config = dict(
    num_hidden_layers=10,
    hidden_size=192,
    num_attention_heads=2,
    num_key_value_heads=2,
    head_dim=96,
    intermediate_size=768,
    vocab_size=2048,
    hidden_act='quick_gelu',
    norm='rmsnorm',
    norm_place='pre',
    norm_eps=1e-05,
    positions='rope',
    rope_theta=10000.0,
    rope_fraction=1.0,
    qk_norm=True,
    attn_scale=0.11,
    bias='none',
    tie_word_embeddings=False,
    parallel_block=False,
    extras=['capped logits'],
    init='trunc',
    init_std_qkv=0.0377,
    init_std_o=0.0468,
    init_std_up=0.054,
    init_std_down=0.054,
    optimizer='muon_variant',
    learning_rate=0.00693,
    beta1=0.95,
    weight_decay=0.0,
    lr_head=0.00911,
    max_grad_norm=1.0,
    warmup_steps=30,
    schedule='wsd',
    decay_fraction=1.0,
    decay_shape='linear',
    final_lr_fraction=0.02,
    batch_tokens=16384,
    max_seq_len=2048,
    doc_mask=False,
    train_tokens=110400000,
    max_steps=6739,
    dataset='wikipedia_en',
)
MLP neurons of a small language model. Each row is named by its layer, matrix (up: input weights; down: output weights) and neuron, and shows model dimensions 32-127. Each number is 128 + 32 x the weight over its row's rms, rounded and kept within 0 to 255.
A block is one neuron, or neurons of one layer that tend to fire together. After each block is what it responds to, as a language model described it from the Wikipedia text at the highest values.

L7.up301 [160 173  71 125 100 157  87 120 124  96 120 111  95 110 153 162 135 160  78 202 134 111 108 128 172 143 173  74  80 112  98  48  98 153 120  83 146 141 114 147 119 106 146 209 103 100 118 140  80 137  72 108 115 176 115 146 170 163  94 165  99 105 169  77 129 100 128 111 119  87  36 167 108 151 153 141 173 144  92 107 126  95 114 141 156 126 142  61 146 133 132 109 183 144 132 154]
L7.down301 [ 96 144 171 142 122  37  93 151 115 179 115 157 137 132 148 104 165 195 198 134 101 153 198  78 167 166  66 123  61 156 136  99 176 130 146 159 119  82  84  99 147 119 108 127 128  97 140 156 131 109 103 142 138 138 144 125 108 114 205 133 141  73  98  89 113 164 104 126 118 137 125 123  80  49 135 160  95  93 102  43 134 142 116  68 126 180 142 131 138  94 135 155  98 112 138 153]
Responds to: Separators before names/values

L2.up154 [122 101  60  93 160 154 151 180 185 146 111 115  56 113 103 150 106 148 114 148 180 130 133 129 116 135 174 144 130 122 144 177 165 148 134  97 136  99  62 131 147 136 173  98 108 169 153 139 101 163 120 121  25 174 131  88 114 123 152 175 157 112 158 157 166 153 143  68 153 185 207  78 122 138 126  84 177 187 101 115 169 106 111 135 207 157 101  87 118 168  89 152 151  99 156 170]
L2.down154 [133 170 154 147 112  94 118  88  62 119 120 158 185 124 136  97 142 115 132 102  73 129 124  89 144 127 105  99 147 126  84  74  95 136 117 136 115 175 158 119 149 111 100 120 128  95 155 137 163 134 146 155 196 121 140 173 121  95 131  74 155 158 128 142  81  95 119 191 104  99  96 150 140 112 102 147  96  98 146 123  83 166 163 127  87  70 162 131 140  84 124 115 144 146 137  80]
L2.up193 [ 96 137  57 132 187 101 111  78 125 128 112 118 117 149 159 134  78 141  97 132 155 147 122 144 169 106 109 141 124 110 139  84 104 173 135  88 149 109 163 205 122 188 133  92 110 133 138  87 130 148 141 155 168 194 144 104  46 191 120 126 217 130 146 120 140 165 121 107  92 184  99 137 188 131 111 133 198 120 105 146 111 100 153 139 151 127  92 172 129 162  91 145 135 151 121 110]
L2.down193 [174 141 143 121  95 156 128 158 134 127 139 135 164 127 102 136 185  94 153 128  92  81 151 121  91 167 137 130 137 127 140 167 150 100 102 168 130 122 119  85  97  48 156 108 153 125 117 164 105  94 125 118 130  66 101 152 181  58 140 131  34 127 132 141  93 128 147 117 163 113 139 128  74 128 143 146  74 142 163 100 138 163 150 113 110 127 139  84 116 144 152 114 120 116 113 128]
L2.up669 [156 116  90 119 110 112  89 116 110  90 146  60 115  73 125 116  61  94  97 149 148 169 147 114 143 108 169 143 121 121  71 173 169 154 120 120 136 104 165 103 153  90 161 152 138 124 153  76 118 128 105 112 120 137  96 114  84 100 133 112  98 142  94 198 147 174 179 162 134 151 144 118 159 174 173 138 201 157 131  74 204 176 160 174 129 144  83 122  79 110 112  96 124 183 123 128]
L2.down669 [ 81 132 117 122 151 141 148 150 158 146  98 213 123 156 146 129 184 145 177 117 109  92 108 140 162 150 122 132 161 177 166  63 162 108 135 129 115 134 125 148 119 166 122  61  80 106 102 206 155 137 128 135 135 140 144 119 157 131 115 166 171 108 176  59  91  98  71  94 119 115 128 124 102  93 102 109  83 108 137 153  82  58 141 124 141 127 144 137 155 130 153 164 132  45 123 156]
L2.up753 [119 177 165 157 131 121  97 160 113 179  93 111  91  93 121 106 138  94 139 113 157 147 188 119 114 142 107 167 203 114  95 138 143 137 145 102 127 123 127 126  91 116 158  59 140 108 109 131 187 136 170 106  95 160 178 185 113 123 100 168 132 182 141 143 166  60 149 171 139 125 122  98 132  99 111 111  95 110  98 102 190  99  90 110 151 123 106 114  71 123 135 151 143 111 147  86]
L2.down753 [121 104 111 111  96 121 144  96 146 111 186 160 148 162 136 139 137 130 129 146 118 128  61 112 150  80 153 104  95 138 149 134 148 143  95 170 134 132 155 111 149 165  67 187 101 158 167 122  66  91  80 173 125 121  72  78 149 114 150  81 121 112 139 120  80 193 131  46 117 150 139 140 156 116 145 107 139 116 169 117  40 164 166 142 113 109 135 121 172 123 115 129 154 148 123 178]
Responds to: Anaphoric "this"

L5.up191 [106 147 109 105  95 136 163 107 197 137 132 159 169 206 122 145 111 124 118 133 111 149  74 185 125  82 109 106  91 119 126  80 102 187 172 211 110 110  92 126  85 170 140 133 125 144 164 120 104 146 116 107 112 124 112 123 155 158  93  74  77 141 208 111  92 141 127  97  90 162 136 102 148 112 160 202 162 108 121  59 190 138 145  98  96 133 147 107 146 107 101 145  92 119 130 156]
L5.down191 [146 116 134 126 166  96  80 101  90 136 112 145  80  60 114 111 133 160 142 106 149 112 157  66 147 173 147  96 165 177 158 172 130  88 115  65 120 163 183 134 150  45  98  95 123 106  85 111 142 138 143 142 144  99 132  98 107  98 155 182 171 123  97 146 106 129 109 151 135 158 143 170 125 120 104  56 107 145 150 145 116 126 116 119 174 134 127 174 133 107 128 111 128  82 132  92]
L5.up506 [151 129  62  99 134 140  63 168 123 126  63 136 124 139 134 151 141 144 123 139 103 156  65 101 180 229 180 149 145 113 111 170 100  71 108 131 134 136 130 181  83 116 160 152 105 115  93 110 121 110 167 129 123 146 105 130 106 103 158 147 133  88 152 148 122 169 153 119 109 150 127 116 115 106 117 143  99 176 170 136 100 103 136 115 188 148 170 182  98 123 179  84 101  67 117 193]
L5.down506 [148 118 161 181 119 113 160  92  81 112 191 130 137 109 118 129 122  99 130 155 134 145 169 172  90  60 102 125 115 105 122  89 127 165 153 149  96 146 134  93 163 145 112  95 139 169 190 149 127 110 100 131 108  85 136 108 131 148 147 132 132 165 122 134 140 126  98 156 165 107 137 127 128 153 149 133 154 113  81 127 131 135 148 182  87  65 128  64 182 124  96 184 145 170 162  90]
L5.up534 [114  82 123 137 167 175 135 133 203 129 153 164 153 123 119  95 131 113 169 152 168  65 120  92 137 173 158 164 200 137 157 123 128 101 101 109  80 147 146 118 181 183 184 107  94 130 209  80 111 106 124 142 164 168 122 159  95 198 162 115 110 154 189  36 106 125  70 101 123 159 134 129 135 138 138 165 147 181 134 141 165  98 145 127 131 108 190 148 116 121 112 155  80 112 125 189]
L5.down534 [162 193 159 165  93  71  89  92  35 111  73  90  84 128 125 173 133 153 114  71 107 198 135 194 143 143 111  96  81  91  79  77 114 145 127 135 175  99 110 117  90  55  99 157 129 135  89 158 120 141 118 104 127  91 124  85 144  96 143 138 153 110   0 186 178 165 141 124 138 103 162 120  99  73 117 110 122 104  92 153  92 176 136 121 126 100 125 138 144 151 121  87 146 147  96  52]
L5.up566 [126  99  92 143 144 176 135 117 156 114 175 107 177 153  72 124  96 111 100 112 160 137 117 137  94 175 189 178 163 162 121 121 103 148  95 165 139 112  88 158  66 108 117  90 143 121 135  90  79 111 150 150 160 120 153 146 119 166 134  63 125 138 150  82 109 149 128 116  99 128 132 113 160 138 127 107 171 154 104 113 136 166 120 133 131 181 177 177  57 134 151 136 101 103 172 133]
L5.down566 [156 156 139  72 106  59 146 134 115 142  64 145 110 101 187 111 131 116 131 132  92 155 114 164 132  98 110  94 131  99 160 118 146 110 143 106 102 131 168 119 162 145 134 177 118 143 119 152 149 134 146  68 136 139 128 147 136 130 120 212 162 104 106 135 168 115 137 147 133 142 128 135  78 141 137 102 144  98 124 138 110 108 155 131 167  51 103  77 169 124 108 135 161 143  77 132]
Responds to: Stems awaiting suffixes